Weights of a small transformer language model: no biases in attention or MLP.
MLP neurons of a small language model. Each row is named by its layer, matrix (gate and up: input weights) and neuron, and shows model dimensions 0-159. Each number is 500 + 50 x the weight over its row's rms, rounded and kept within 0 to 999. Numbers have three digits each. A neuron's up and down rows have the sign that makes its largest values positive.
A block is one neuron, or neurons of one layer that tend to fire together. Before each block is what it responds to, as a language model described it from the Wikipedia text at the highest values.

Description: Numeric tokens and digit pieces inside counts or measurements, plus quantifier words like many, all, no and the of in most of.
L9.gate224:506507490493440490521335559528446515575585506423438517442445426550537546447459609376451532548466523506472427509559452567491510435446500468612469370522518491500499495429478481529416488532482568514549560462515523422422588521584488415525396510521488457510465523495478501548580517578539443518449532513555536409535520607485552509431497586477562439500514408529546521507490516538523457536433488489534451506519487500482543485457580465428573513451555551461512515460538509430502478562533499
L9.up224:559517515515548573503543512495550541510537549537544506530477469454515591498473493385513507494474472427497485571543512498577514508439341527534378417457525524421603501610451519561532497501506518501475444516480512489508563610539514457535494527465520496448484496501446476418510483544486482542442516524529502566359441452465486369580417556483432465455605506439587533587520504538462530449553588582450472484429435414545555473431438497473500504512539505539502487435479450512449516440514446
L9.gate249:432482575441514584508482535509529524447512566504438446462555478572543562459432503455485453636491481474416547498474597593526476507489470440466579434545471548504516468521529498506433396508496520568399489528531530386595504557536500462366464508452602448556426441541414467512461497467474490486477552462547527455603517513572517520479448524495493489468499441512544589479468531429496468542553516387483434476448553429539578440531462486521503580461518490496516529537519526482420518598566426
L9.up249:500474522527455518532485526430503526399524518505452530498513435580464540537589553458458489479521500653433508452367495482488505586514517545522560488547527441455561589393515458529481516456500482403530499523546528468417415550474536444536521562545403485481521502488499435541518538528507500465426456441494517556533431459416483470505487464447490517493471612512467579548607446541505459464542527600498578529429602413582492493505518480536461485518487514466416508484558424521491470407362536
L9.gate603:536556539463482505453557539526429482435526460521443469504532463465371564524513510456497532476458569609526486455416522512482494566435447494536518491576446460538375466496528495528469518512619490524478506444562429505428485520463490430444524544536543495512546531495499426436581490564558533465593570575637473513534550611537466537522507476442539575508537618421479461491510451528485508450411530510514495467534504539575425468477510471603417495469495536553544421494490384491509536545438402
L9.up603:393519609504532494473541497560520461461566495574510559533470419505516430468452410526334493474536521445522498530386573547461515498389494580447590561507575491461454537460481549464494462500516481538587443485516495537523554519467552475460501504407591462493387491454574439588425500521450483502424541472548446437527508607502612477541432561498466525483497502467471553493510514515479542558570480496514447450507559508517439554518486552431517499526571470492469528483468460434447431563577424
L9.gate614:516540518532567482544449563453417581482537440487496486460521444529500597520435503549469492518412591505394555465527532552486501428538535450515500476480482544453538501569570475529430480410470582391467499526561510390458523523540568509439429504486398437481495568513519518386482563574550514528542546504552504532508412496532490487525464539517533488489450499558460502474493480501471582435513550512462512469485469449433535485469634574596500583574553642516477451427444424475407486513445457
L9.up614:548536475490365556471475549516506493515536514465509556478441478570456498434482459478539529419385524504514450503445537517498482527423406478600481511481541546395525608495461497476586456624509475470590518440409537532539467483467497483430394497459491582500509389540394586413544558440528513550495439515490530424548590567553527510501384567432493509533481514597497618543518487462535434477458520511499509571540490538554464481434517450496442480480495528578552537519508478501447518503495519

Description: Closing parenthesis ending a short parenthetical annotation (number, year, team, abbreviation) in tables, results lists and bios, such as "(7)", "(born 1990)", "(a.e.t.)".
L6.gate45:503571537406526494520487399495575582534440504501465458599596472511436519480413513486431514556432472476464462441510530525528513516565508504486466500453531557566426476573405448417479459486555495471519594456513615541532477526516496591457517559503425515486495513583547484476496481437458495544453524494475455533524512463534540489505563462396476480529549364498520492495381468472481543344431448495403489497444520474511560540474516575497533464650424532476458509484520483568443553464539448
L6.up45:454476505470498449408521551452428533444412506497544565515496452511411480434516440530509480484449497559580547506590579400547464442571530521478501485430451458606549573482526493496543443465493562494545575551516455547481511551512534466459553597479558496457505478603474532549498529427422529440500431490470454607602545472516552437479447430531459520498521524502511474417439512497464620426404405587479496475545511470484423496492428421514465445520565463493432509525560396510448520505441442
L6.gate107:550509533481477538477501505547593513619592452516507526562439517504555484464548511517479528500511464428535501396545512474469543573591418551428462537532525540470473513464508460464457467457494530559607438468509543457505537497410379492511489507502481581551468493555450497503417512501559563490379479473496499519588466529503638366565521581485430428485552544464445497513510527530544391514501537493506629546491487476462481555398555537461399414494496508515496560446445528535572486556532519
L6.up107:401508565500448441498534395461503480519397499453534572518489417421623460479518526529380500562497485474590558526446560520480574503534507549469427496546535508471450524566558532586566501547557510474556478461469474586521509466498444477449553438481572516553550570495469436537406419487565516542471560414500538598445597552513519562454547575525449455516520511499516481513523524476570563486554531517453538456535485564480441457553421504500455443394558510557400541477455532545553458559521558
L6.gate152:471527537542494482589512489438490531513451497512496537527450552482491485508469482419445555544472575520468555527572505531486495544519491413486466495570522453514513555573482518537487414471454472526598496533477611495434530507623471592447497551503492526513481508565495625505548551528458548520634494476527511547442438517456522489634446585430562501463438577496517612562550454449549486453496495493422520522501577653476397446462508523525536447432497484480534548520552532500442497576509367
L6.up152:527456549543521424531482497509406530436531483570435607520559431515465509550464469428512499521477527590426620514525482490490448502491464509470422538430510559509520439479456562489631480565502491507605497504524491524566483512425488446422625467579517509502584447494496423458568568501538534495477495416523425498474571490429618491422400519504631487534544436482453514472479526491441458477471458422472569511455463479558513503550616525460488495432457476543500588485483523482455430513559452
L6.gate229:468573469561478550545520503605497485547522460446555486530566581540490491458482509480506510556556511544501535581534639520419444486565500465482482550488544446517493391456451471543438511540480527481521441511575496478515571593456418506505461583502472533553513514503558483539392501517498454512546536543564544551469454565596439470500568495479546419485628466462555407468423503462465567492495449441423493510478548559453503489543376523462504604522465521445597542438461460572521496496618424
L6.up229:509481514564490605533545375513496473508514500523515561512486550524512470465469500566513550545435518498559490540434518429547536630458558441541523507426523522462493544504515486447475499525549478490479525529548524436459487566564575543426505489463524396514500556494506575474480530351535545514404434445486478537487469576530472531513519522533564626513477556588488428483463437542411444662383528482553483469522416549473428509451467469537498504515567448447439458397561432542484535541548519
L6.gate278:487462397462535513549478518452562558465488475438485548572457453515543469480517527531626568526582488500486540459524428447512507517464514489468515522446502510343527435437444408536491460385546461473486484428444464539472484443519464552427353492589492462434504484486495493428541456502530653545469516486440511449503496491440464555523408475523491532460453418493497458434488494476568491520506535480438495419522508597586411464440455467511464475535500518413511636557527493536483524532450428
L6.up278:466426536430537504606509490479466475507497490529480535521477492476549445468490496484485566554531495482528517512394418456505557495596525598537552474422483569434455566594487506623481564434521407485509474514444532476563504455461502536450440443486494442533473501529505541558569497467546482590440593527498549486509498460473464526518478599573494414467405506552411462576378368547498550506411475394393494557494495509533460431541405525480514535494524504449465572465558503491508523418555493
L6.gate642:569567437443492481534549522630493447487520516420522616531463493433480434483435528396466482560531564525576526439441479460452482475543489563513477501502417503503566493520540502504589498468602408498559428510536553524492529509393443529524530448564483524519484534529485533484429466551497472606405519515433536539499492444438575538505490478472546369451418489500515561510436555567594466542532502513490615469493509491579469597437430517570512480502518571475551552419545541453549476551492440
L6.up642:455503516602398513480572443478547503506437502464477536620524476502481361517505554523496631338521471569488414478456533527539370585534368565457450528506516434481570540573439537492542498482541531442536472514501567520474449464454470602412497456474505533511504493499453566474495443490563574434539473512544460524485477565509480484548458486421509457575462541462507446481530437530548481464509522516477433464491462542518467521517467460509483449496439582421512487493429405450407464449516495
L6.gate740:371525530555432453601464454493496513473540471511516466515515483464492504458553446517569518575556479466519556506518537505379462518521564548563588499560456471392558477437597522547498490514467481415440456417558574592521462418499486524552456539544436472595475432533588504465505482535504533512500482444553496525510518520423608465578604419497476468546493462549489617479480474461571533493496504440538563471513476486531508427518468441538518536543567578422583620474435480585535513472468512
L6.up740:487466483492404397489479444503519541538456474516628477481382568591553582356532577510561473635428504485442550519581477452507490442543450476435537465502407526506537523490469497505535485594485487430569440491573529471548492487470532558530541509460418554550465570545493465421525499497563452527464483448497546529527494488494472490511424432459465511454495444508476471477545487512553610478560443451486529472414439486452456511531462408508565541423557491481534598531540524604442479426487458
L6.gate756:487527532536486491577444487426503548558459453471538552554488571515570501456502500477537473530397460534592485572476547435527425501347500461417368427410504499486483494491460455546481455520460496496608541464454477572559479504511535457473408530467474372531458526497493547472471512488531571449549512431497597494487500445467524522548581504475586505563474520427487325409509574449509523464451483446484473495555481583536512570579528508411490495542535506481451532561499483544508527562489578
L6.up756:411452548532590534515566481548527488527484537544562513544512538368463583548534504556448527585466545462543520536454504538521464508448550463491526456525497493565622484455558488489493493573525512429519461531546514500463504557491517538475566456479452585512575468558565560436560487523470474447459432554431542541485493496524640460524436449465584501485492549549456568519500438460510501466523562494596623505540538448530442461583494524600458471596549557577480622451432568499493485423456427

Description: Final word pieces that complete words inside proper titles of awards, events, programs and works, e.g. Rook-ie, Liter-ary, Baccalaure-ate; also table pipes and closing quotes.
L10.gate243:528522570566553486485642516571556472537506470493629521533522475526640603525543407460475508445445492413502551457598431453457471596465467455528526434527465493535500561593528568497519536465516514503455506473440437531548477446526495432542647537507443551518456472557569488527472455447549515461472458482465476558518523528503506420564481469518442542488516403500423505562496488468499444498509490526444578499505554464459555443472481499537572503503500448418531495466432563412361566477512525
L10.up243:503415572500494446475333519492492481550585506571412440491434494502411503488536548434600482545496496515532534499479497555492498440483537477475568544511514481557538421526564489479550544484467393522429478554475507606465457586584591480485430501492454546456566469388568520418498484553562576512631545456504511448512502472540505487430538562530529472519516528478481558517514571524408606473528546520588514534462508519447507507535506490472571552476485431547548563509586489428601572521516482
L10.gate567:482464581563478431541540598564488433442527458537498447543536494541521566437558469511513534578426546510515503509496525523476567571530534485505586482575579501523496618576560558500459492489510565531460531427490576505540535419484509507484493575525511461509517421504505401547508503356545530641510575478417565588446603537498497380518448579508483506567449508452453576590449557488416464540526493446459460548500528524531444503464477473526620496482512526541580514450502493541469494558502491
L10.up567:511589505501433374484547507426472546524461519507472570566555568528533480504574528531512495487518508593582486544490514547428520479522546403512546496509405502491581510609419458566470434424444526501413507497470555467508543521462498484448535558519443415434466541499509490537487580492511537599446574417515571526443536507482538485524456556460485529450446584492441602551474458543500496580523487535471573573499539556449477484508470539463559570601420461428518535459529600567491564621553483

Description: Pipe characters opening or separating cells in the header row of wiki tables, e.g. before Party, Season, Team 1, Rank.
L6.gate37:496434525550501411502561577459541534533420489504555559545504493565466496558561540544505481510533608510554399551532528617456534511451590600477475475479542541518455514530526521475453555539490489535517521513562560482490521552543417458570547517623529467514440444550563443564515514489497507496457540612536495533577560486442492521581459540496538550534530571606531558500624509513524465506529499615506532514549560500505497509526490371507558539543555527574582576460557510527519513572392581
L6.up37:465528496488534518482538516632515411566472529628451479562563506498468444546536512514467447589449465509465535581482469523392463518474432462498452491449497519468553524496545514460524438494491576556565430503483517573484545494496568413464560546515481540473577466564567525512446517486491505536508452478561534510552609507536597461494557412593536611592551519587582470454528447421565549436430558498517479481471605482612429457454473517528531452477414502528458548569545473500524424486510466
L6.gate242:555638501518452570567444494535468484461522493549564494465592481505567546481534497487475432364506476620492532566471447527485551489565420459506463525511546464462499449502515527514473445508530556465475506544528480445485503508526542505470482503549437415575448433508528456430513421519498657561452634488490523458512425532461448526562517424400567511366476516551381515463520556542580466455536542543460474485505548459522407482482510485491476493459601506435495485614539554497523503521506540
L6.up242:475531453448478495479531451516500561476483353483561488475584537486578518469444473483446511493552496558530620554450538558527433483536490480548387547441531500571555586472454461424406467594459570537480556444466587502429490521542533524460402495521588504458632554485514492419502510538512564538549464422420495526594426510425529508500401482531558484420499542486503461484517506454550424472440402476387471489494593473534520454486470503501502570461568457463457516478428525469477510522523530
L6.gate374:508464584578541510599494411474451432530507534537496568495608555569594588495515392377441449547520542588473553539538552494486566457509488448510521532503492547446483597500501510398391424497560610504549525443523556530485565520534479522530486512681491486573601499464540574516542524557531523504538470522493481570536540565520515515548492499527451540472456483469544499522534482491510436577481521551470501583513519449530491445500510549507523560539455436432529554589502559491503536570421486
L6.up374:511506501544495493577476515500438526522521567438596597462492462458545420537566562445474458576492497474498454494561512520460647421468465477496476449461460489533511523481588480499472542500593510500519481424453449500433490519543547468521548459508532541478526556549478569372637503632508434573502442609500541523431530491518531477432532529588507476487499576416600492588519487504497425570510599497474533589497514490595518486553467477537459592509544548426490513489506495468436463458415462
L6.gate409:450357466550512465539681440503535448476439467506523469500560538432552526512529513452487556522524691472523520549567516467458465556475502533477607505433540424589518509474527451444513540525535486490537446517544467471604512476620568535478559570519473561452520488529500544505529506486469464516440471489549483428512508541469397510519492457535496554555532570576493491472549446471569488542523523464571602440571554407538519441445575497545536490491506543542524517485573440467559464533565470
L6.up409:604425459501503522533486420477497520554511513436542516568476440527538450504610509452444406509538409450478421564514437510522481447461381535581509583527528560611526564495605557514474518571546502482528483456538390517521514479518619391404481495537497450481506439550524448470462412554515478378609524517452489472517564491507519424505458479481568590526541534518541566531455510427519498522463467523586476535502559541542530453504488517532459513540475494444552425596517513545527514488468418
L6.gate446:424553569499466529510522480505498469460569540500491444604523519543585409473514427536481449483518498556442414567542526592528548484506441460539413476427520574444407480487486432474521466485524560566502575448506555458619612543482555535546513456544452443480554507516517514402575469570503459439504420503564536560536470491551425481469559422511544582481533454445451551566546612479554506525432559559644522526514502541524428517523500482405495561535533522501501512549521583545509530469556523
L6.up446:555576494532476555510446440409506545503545407551531486546591442407591532521489445529516387482528378553560503528493532565479562576504591493516388510509512467597483505508450573510487474502541603489517547500517492375538495572612557482449513431450450493506398477548457465532430423476521489533521481584461549509533472441510431474496517509475472511472471477462543554502511552438510569443532470572482499567509538555539492457467483468458449565509455437546434506438492574395437511567471408
L6.gate878:427469566509562423544570553477560485548549557499526470529497559460451504480526489487495466489522512549551529590555426505530565528559483454588527515460561422603522459497502527410481403576548502441495465410517459439576475461538572485450503474534429560567524442466522580364521518511570426573450492487489584544489535529436531411485571531482543467488487472503459612621553561487533445491428533622429476486509536497473426455470526535455438525520474454502516563498495440545467535423444572
L6.up878:486495480455510615587546414474520462442493506482533458522513461481577511467423508496480480496444464580509531466535508475424537491487445479409441503442499462474480529452513525495419446482452565549503381535413450463457459462398541474427519589534376546485513524552445503387556446388474459511573485554471361468536496539479534535396467477560443599550348472536514532558468450518395488485527533506507491494532494450573434527467530506458568432534460519430577526484505513488500539504488487
L6.gate880:512472551490505502500475489496504516413487622502581572584486484557551570560535553446419522454499541456516525570399513606481495460548547492458530597534495553589426542504483510530431515519568546462460504522424527503532550549573526533490476542523553549466541443466552547571508551515498472496519483542541457522605506378490526552444515440562540492575538539526512558526575483442514502501498440468344663531447574427427476518493531531505486463545528555375555540540520448537494466454478532
L6.up880:497468464416484534576503534393503514553441461506490513540359535423519545548532528444440598499522490444533576606475457515463526581484534449508522491582535514592559501522537512468440464583461565523421526422549475540413555482480486458468543537535529481507498485472462551462510557397594522545408490530475497561465582544459528494532518468478610462504441554542556518516477420569538493459527564465529509437543439438421451506472587417532416427623562576540492430502488488484482471454517513
L6.gate884:549582487530500537514416395560464548530489463455414611494544514452507488451581484389548389434492484562636527530550415564410504512514480496505542493546553512360452426553547472484450511512538495488537505488491502517507418574522500550496452585558473506468558552598445437508494534575527496479462459516460402478489461485487485407491455506525518489465474556532522481518491448541471482430436486535346499476545463534564519488528457436538432502573484477390543556435536458501545518489412513
L6.up884:473428477516442400496558538498470487518348445507485423498496528450507481566353522384499498505548558438466452444541505525445497544520516522497468450470443607496424567496428578518451567459515567484458576525435545525570467487435487400503510472543486402491511425427499497472485513505526453508482521567501555552492450479480510435528454424428481529478582486558507590491559503538566527581460479573491422512499446408396437414511422545519437430474492549547460539458468569502530524462465535

Description: Digit tokens inside numeric amounts, strongest on the first digit after a currency sign ($1.5 billion, £1 billion), also decimals, counts and measurements (16.08 meters, 400,000).
L6.gate189:532514442557541529576488560494487519432531487548518590517527440562454546536505490560504466499578513527530492468468496587586513554504472551518498401581493387476548504457609505554561549496517461400537509611499456526490355519564435537469505530536549572464566509513519477507536444508619464465471537414496522470538525491491510509368442455502532556572552545500545480468526381465473564507457508501433483577501539486428514534560441532508572490538420501506504529507540574476605417563583570
L6.up189:545496553514501494499460460468458460507532526499504494482412528532470576496517482558402522491496463470609466527596525489544575495554536512499582554391534508559569481495523481517494468550532424448446604505452486564504493475537473434415476447479471427489519491472465466555586460485506402502457458405536527431528553580514626465489419414475575509549556479457459487506543508490502527501556568458437481372561533581443497371471479444375588524543602505522536507539443448470478551446555504
L6.gate202:505579528512534501567457417518580511543466587473513444504497391520495407600431574423496496608576519454467452452443524479526555507552576538457471459504480486528473610549461506479496472536472483588624488372402489497550513493459570577517566459484570520409568493530521443482500496528467463583521460456525468543571461449566509489468490465394423537627445522461514450507418456528498453536501503555505587492485454441501465529527442540535496500574536473512466468551394556501504480497523444
L6.up202:552540525539573549494519586497478530563527443469447450501501401568521510513513440443463508477501527594502539554502487386434442512519517587466548460518469433525517483391506547461443574498530511399511506518527488495469437471512541495526489490533552499538558571516463445490540444323530413537496506482565497439467502378500464484398520414487421529502524508510491584528479392501463494455483513478535477449456503601505403488573518616537421510444426515458447424421485425479552529458487419
L6.gate222:537525489472503477503538539538518462514539495488547478425473448621538430470564527616471493477513471404480540484474500490556537594537465439407520475337450542479495468434485431553469404532513472494551541461474475464514558484437566466515410478529455459432388531514409527583507558452520492447586426545619522506502516547507542515457376557406508499466527434432481400514500530519512547529538462502531495463554457472477498581495496501413492506516578539531551568550481460516540620495563544
L6.up222:570499500511518579520529504447505490441429549481475528480449418501495534501554509544504543517468532531435429576541490511520435593522485461488488442336584447533516584445480525528506475594405500424546532524525410487489512465474438454491477507492603475586489508465448465521546530593430457438556510505554534428567518485462537445472461496554581506591479458443451449486442534435397422483476411492516463557526507502522538481552470536546442561410461556528473502506402438577421511546479638
L6.gate636:524507587489505568463414513569539518535514510538503568538536442431468432415540533561509470592504486471495532505542471484528426472518407429497547639494447470545458413423422465552522467476440508538486612413567476457523479453518552520518521456590545488533581544525516453537496417506549525494522523576468477449435513632470517488499594461493577457592577536557566518568498427483516514555433504558537479548427508584537451543403443555483490542560533522545478476613539480549498542550487497
L6.up636:480519571451497521576482508426480485496487559506562527518484405490520507540515401452496406566511522461471548434545434387533440400638453523539538543520521419489485520568447561507554453483457542517576502476516514508537485487529577387536499506538540505447616585527604550531527499502548478464517530610476469548457588485554489552534600499485486386495501516510468586499513501535434578497502480501542507421510487531633446495476463525534438515542557601568544550517565474557483493553556561
L6.gate652:525561519501508581544462515523505532496492560462461431511585521579358485509530497481428509546481426462453511461464503552521489599541442493625458592520506551467556487444448460502422464529475504400507478472539554466483463567595573614478454518556510552483518457497381448505592508528600545554497610473561491523441475551563517466535464489567490500480459550511475532520453466566503501514548460559578581550432486455576451438527505512543527586478548572528617446484537466509487536504522390
L6.up652:539549503497522568500502551574544447470609531520424440446658484530500549580469519457444493508453379463458489422445518468509461522480506463542491516528497514528532478500454485556489498467442564526499486355561603444485492559522412518442514471531538536520473467504512458379536473472534455504462487471580516486490464608484446466453485526463510430421477498510503533514443448520506471407516501580547437459508576462507436381446474550474581583470465553608569460524456479511375531543435451
L6.gate897:506589518430355527542418534502522485446511536511429412466524451533536467543576426410446541597389492465424547458398510563502444563493488538490601514548526479581508497502401469528497523523478555467619554473488571543556517530570469509537542508518502524501524416565445492520424521489573492572496426458580562492529512622534541479490512500377514501511428494520500531422471469466537534479511550506419525457536514515546453504433531548554510482509544519599453425475486453455416439509550505
L6.up897:536565582428385569507511542521523425444540600505487451538564471576503482559559456451479495545442492575479583541493556491497562463518489534458529512548496565504555477496469471495465524520513602572570583497490531466514513611551431533507501597568452552483561500483529589561488462516574508576601512530601542442518466540564529513487538574450465537477408584509464525383481507493545522448544568510383472511518491564493456514539532486540488481422474541595421549482589505504405432509482454
L6.gate905:457529504523464486461481473485469529501519620413525473623445480546579545490514528472562447559442507416559456501586427441503460496629510427439547515508465462538496490533469525516455526517575465531535499552473479518509485505528513473510486596443545473491547543515437466507564520475437546447580504554564470463489474519541497529568572475513508420541502539544460450502417537454566621556520628562506508608494590480489334586504434536606522501512469509473511486430472484529551555583532573
L6.up905:504474484415482615514477410523421589546548607580537462550498418446531451435512460474499511431479517522529500540513488477517485474568552502482512501520485580489493452512553525542502465480501474486553544475474462489509501413468418476472517522554415503561402373598509473473449465549525479468458436517467468419521538464458458491471421477436515472387560499541640550407391577558489500494549548478572499434459487553458486599481444434578546476494483518483594516489431596547422496478491544
L6.gate931:436532555500552516517449574442448438510354514560472448559473432525479499479514493506505532529525501550474430513497487491546538527577476409499561535538496540538500462475544522498532469500523578519580517426412482545532512494467497473495493455447516502434623500594469498521494522543568494577591608480507572565485525542498397555514473450467468509437470499465578409563481488393521527420516521531428431469483583482393422523584471523453587501474563498510557544487578453641531503474574414
L6.up931:494533493519535576504474538445614460518432542452500490473547446507472566483465469372458469520432523460442532448432519415557540469508545479512479480432500493449387448572526487494589544422509494410518547521510545590481487525451436514500495507568456484432617527526471494505455418470588449498560564533514565446560467521443516572477418526443507499502543477594604383505478479451494497481419459485524400637542534545442524487485390512474476511465609480541557513525476498532449451436478534

Description: First digit or digit chunk of a multi-digit number, most strongly after currency signs in money amounts, e.g. $3 billion, $300 million, £1 billion.
L10.gate7:518631577495506465502516413524562625539569559550582488533502461509478554535520410577490454527516446485488490409452453497580581453538510554516475547561488511454483573515575496466573479523465605521535503486564510447556532487536459451540539403506389526499474478512485422475471560533558443478527437438507424548476412540523525455439431528510535523498483454471405468494573518347488519589470575578515438496556507568492463503442487511467533554431591486497479532514489522476479469409532405
L10.up7:497503603508586570453493520481458457465443427474426436525523583436475487584502491479492406551473574504438598515461443403577445473509464476453510426573540580559411483555435521512564510519397448511492420524459523456524505508560502627471483556498531545478444493558498488509508483513554447538578498511474437545571599490524495501435486539451469517500470555428639431477489513452584481490455535512443453460524510440598469468448484499506501556490507497530647397577485495520477564496525476
L10.gate522:516470459425513486474440456461527431553514502577465511411554499572473513562552498515487583537594462466481570509432485460530526507490443473594433468508566566488412456585440537545474562436529611536480505525456569504565441523531556428506471561602507442437454395459475555506551453517531448531472476436554578469550587512435478480479483483447492474554447455487595465435546461426484396435557506552402550540573493506447476494544534596576535545461534492500525564535548506563534482573564447
L10.up522:506555563458498582511508525528554525548543573529386483536490499551510463570465485437495520545471470469403443531451493448538480453513546525454486615508526507450511495510529602469546605426508510537610481492433542535567576521557417540535587532460538492474520403554525418544431450430490495586484430586533516492486517548616491558544496533476536511471508449520458480560553465459528431504516484455519541481468556575529381518467577493504451564445440554438538455388432495516559583419475570

Description: Closing parentheses and quotation marks that end a short bracketed or quoted name or gloss, e.g. (Saurabh Shukla), "Zodiac", (Høyre), often in table cells.
L9.gate124:566447498519446493480468460533511453500501588456562509596518517516468520433438467492514471497531542552547540515510445497467456437626445472556381450552515477497536525499533538519469474517421507478546477407512566502491471564609564508494465420433368493541562374493520538434522493451593502473547536537454479527507506600464510557514485506409530455467494474459482492443522479405561524528613360502523382550521507492473451610561506479444540509490409490423474468487415455523549448479507453
L9.up124:572444503524609505453476547540517563512505518479574503447439403442490452539423375499527431629523471518549477452484449451482447429445591459516468407477481501522395544463512420495439571446466468412527540476436531465525478526560484442524471526548520502445527495465542484455490508480521465494500625530538433446524550483514550510569395433540511450500566537488526450484521446511511513442458411510485410524499597518546550490520513623357446543466571500491463496609488532449523508518511551
L9.gate272:482517572546576442481572507456559480574471466535505417502551537482542555509520494489511520519398524524487500524515434535484394457489485486436440489503453422515457538474499515547490428363543469420569470481504453541554540459596656519550464460493476494551609441511415497460511470538504506547470516397469554379537534522467508448463454437516463544415493565472520542497461510478395477526557424538524497520477527524473432593490461632418572562510449491565519503560471534433451602498519487
L9.up272:422526483543473479556513550455446547460549429497489511553458491483457489510529514453628568480526503594575588465458538425516545567567563524536461506485564544554539458537520479488491481408518518405420520523526497488447414455499599439528472610474506470568523482545449494473561553453505520510505544555407519555576588558483400489460435634442490515439484545599446480520508476513552477584557493514533532452465522477504509493592507508539549446607505563570382580515469458567536491490511558
L9.gate847:513486466555459529466604547446438504504537459488508412512449470571553465536457532462473542485494499544530495589560563471479533542582497438499478569448511480476451535482501474523495485429512448460469472531469464526487517527534519493566497409491528566487544450474443545482368631542488489564468478480510492398587509471517611434512505553407477567492630512506420452399565565470479390526561414520459413409476474489556443400558561627486542472514473549572521508439524553516464539500508512
L9.up847:571427557462496464566524531497505486478398396498461498497540552539495495536557478579560529623440502585490475558511572578556581474515524521491445525597487493551465564515468599466525480483477511457529499424560489547526577529466500471456484569540479486546452398515434523411513544496478457486464500551498529471588427358464558514507601528523478590448535509600543513464516497453527415407434417473479532518455455393490452452470501554534491544422604498529506487502496552466514549568561427
L9.gate939:438451464458531465516503512428478524478527418512546462573593451532378570468474422399546402562499487497504498415510520542447555486480589574504474383529506461547451447532445604538447540429545403516466441458549466478509441546576599466533387507406540479550517589553487447519506579443535517531436418437499459559509469513495505544548518553617470521480455516518466490441448481509465549555442419488460442513501562533549502449519502510511483571549535463502488507557545483449432448572455461
L9.up939:489468423521498526533471481449485481499517506424559520505519539441502407451543535467474461533518523475505448453514508505444487511498575510516541462524526484627545476509530495482351502549447530519449499529490489543529549510466622425458606468457410447547497449525532542475360516447543554468486480522529565589493537433520578480569442533506462597478523550544481431446501483567470503447501445510503483479540556505604497390512535454466467502520583381515366573497414488534606385458465525

Description: Commas, often joined to a closing parenthesis or a word's final letters, that end a noun phrase in lists or before appositives, e.g. "(1789–1845),", "Stokes,".
L10.gate244:474547392458497359509410417466499537497491508478496559548349428519524546414543472496512585507472443520488551526456425488536515565544472523470415491429547468499468489494561428529516485463515492505499485411478494507561450546537524456476446511442477538493433519466552511541486541480445430480558599476487641459530562557578457464590438404383523463520459508639457468503509447444414487542473535500543550427482507489498546575524549476448501555523467482488502613405520496496472486473498458
L10.up244:504438528536453544528510517498540525536462425492497548425488497600525423523447447506424416471506423539488461498526494401441462552446457381457567455469492526524551405464547452532475448474485516461565495467498503547518490445524516488508488492535468449485461520538553518494481556479468587566384439397547504568559497532469514563490462645510466498454566535484441521440452461539535481584447415448613583537417474550516419507549524415446482555484566430427474506462518437436555486563450392
L10.gate917:615569533571555524508464384544524527449492504553510484495484436500550464506475480441455458401372488454494502441475452501514468508568507450493455536468487521510584556422516489468503511460503544518515547560487519534460518537500537483420518486584370561630530471549462500560512487527556506482417422462486560482439456536575476539437470461460512475449408469463581490558481610394375476547495445449505506516624446503536536543467484504502432534565432495494535651480527520505542483446531498
L10.up917:597492511522541445482567522507440482540557583486485503519469414461512478498541559427503571497526601501552451485588496486562424497526575474463478422424526488494424505458530542472460364472503567509550403456462471508489575582463510464569496436502489470523481487530514457521465549408527521489466508512536517547569422589518468559519537634535481529516436492546513585486514580467504404486498456539470463463355589474485469473436432511464458487529500557426458442473390569600556497427549515

Description: Line-initial pipe opening a table's header row after a section heading ("| Preceding station", "| Release date", "| Season"), plus weaker mid-word pieces in prose (ill in disillusionment, i in subsidiary, reb in rebranding).
L9.gate130:547495493543579453477526495489440500573522444405458538581652491495516473434528511471425375539392495566420455526441555442462501452501547479482561494471515539579449533501516516557542377458467480508513508498479478424503556605426538623520527385506551486452506408458417424466474546456542509576535563542566498527530542509532496544463449513457532481486515490491514541537457575469566548414490457463536559539561545495529567491516486538520505563484470529477447380404509502541421566493495473
L9.up130:572545483517533570441486456498507526506491460497420438552482567505482525531471460474566455481457466529362573563518487490467484568451379448457445534482495533470437504487465465452561464587476553547517361540559558441552540534517458446487435577412509576364548499539450518469470541561578432523570453509539442479462571487445552479579613494477507476581573528456516575525381556516500487517474590568462508523549441518498461493430426480494485512415524521508442547487438571508462501515487461
L9.gate215:527475531501502428538519520356396518556523473478502482464537470425508405504483425509524492467529494658500466520501534493539527614505476563489478408433517520480523513429494520497507493506531516514519386460459475531507445500467536524526329510483550396479496449399468471488510482469563467555521503537524488583610509479609610552474469513458466498436453468659488575531454568548507497393513493479583504526509435537532507500492508434558423498505506499504455590460529424500470462486517488
L9.up215:638418555462528540559548434545435525501463561552471539400502579514472489505527458543510478532541527597422398503561500517474502530470447558427465562450476478441522497444471559411512439559529584532486528478493506551524434567696555511400462515442578423473510489451566471518574564537534496456464551473501544467544467480547476547459392501480481497475478562530432552446440443500512454528423517546464430485492498457451491501602488527440514524558500533568558490443528478491473584562469528
L9.gate647:463442501544479494523457464552481559386563500482480493515515410546586512497478518585465482569510559537457572497425392550532391538538534510419541450486508509507504603483345469500468435474567527477553520475520590426498532543464545548508482424443495463498443471562484478445523497557468464466472375578530563516513517569520503453434525487482483562358497535509517491480426478442438512489612576607446465482467481556524472502569455491499522575610479467461438584533446469525529474498502457
L9.up647:470398479609526546506511439519499435537547563513393522506542486540538554495492530448441494419531488596473485430508527523541577436445590557436485460469512519442465509559572474460547482427433597568460528460473451508448477636619558538447454485436428510543440450478435517465526560473552526503436451500453518431513537508588483490484559504425460562461423506556484570409481433433559458453533578536390510523522596541560564493444524511457542571476491477455524499442505516496533573516508498
L9.gate697:477476600545517496549379531542411531423528610537534443484492492432527536521466567511531564509440528573494533540483486472428559551523525516499518502545507479511500546501562525517598422403491529627454557548496488552456545485546404495535533387516445461573500500456420475519524442577605367536484438425452604486580429499499509559465467561507418510504476576540525533486487460503480439544447500533485534526458555599454443539568499504481506609450535430471485476439455469478464461491488443
L9.up697:499545535442462512509464561530466527521546437568469558533514486501550532553509507453491572532385591499405555555562512396454512493492521505535576468426445575511468479562485566489432500474515457506524498456502463480504488513476512473494406499524443473488538541422455498495560388517448559472550516528498514529513557522529489509479426421515499459522575448458489615494544494425554595515573503522471514534485452519372552503432474544437548454517625547346497594513482456424488587472356452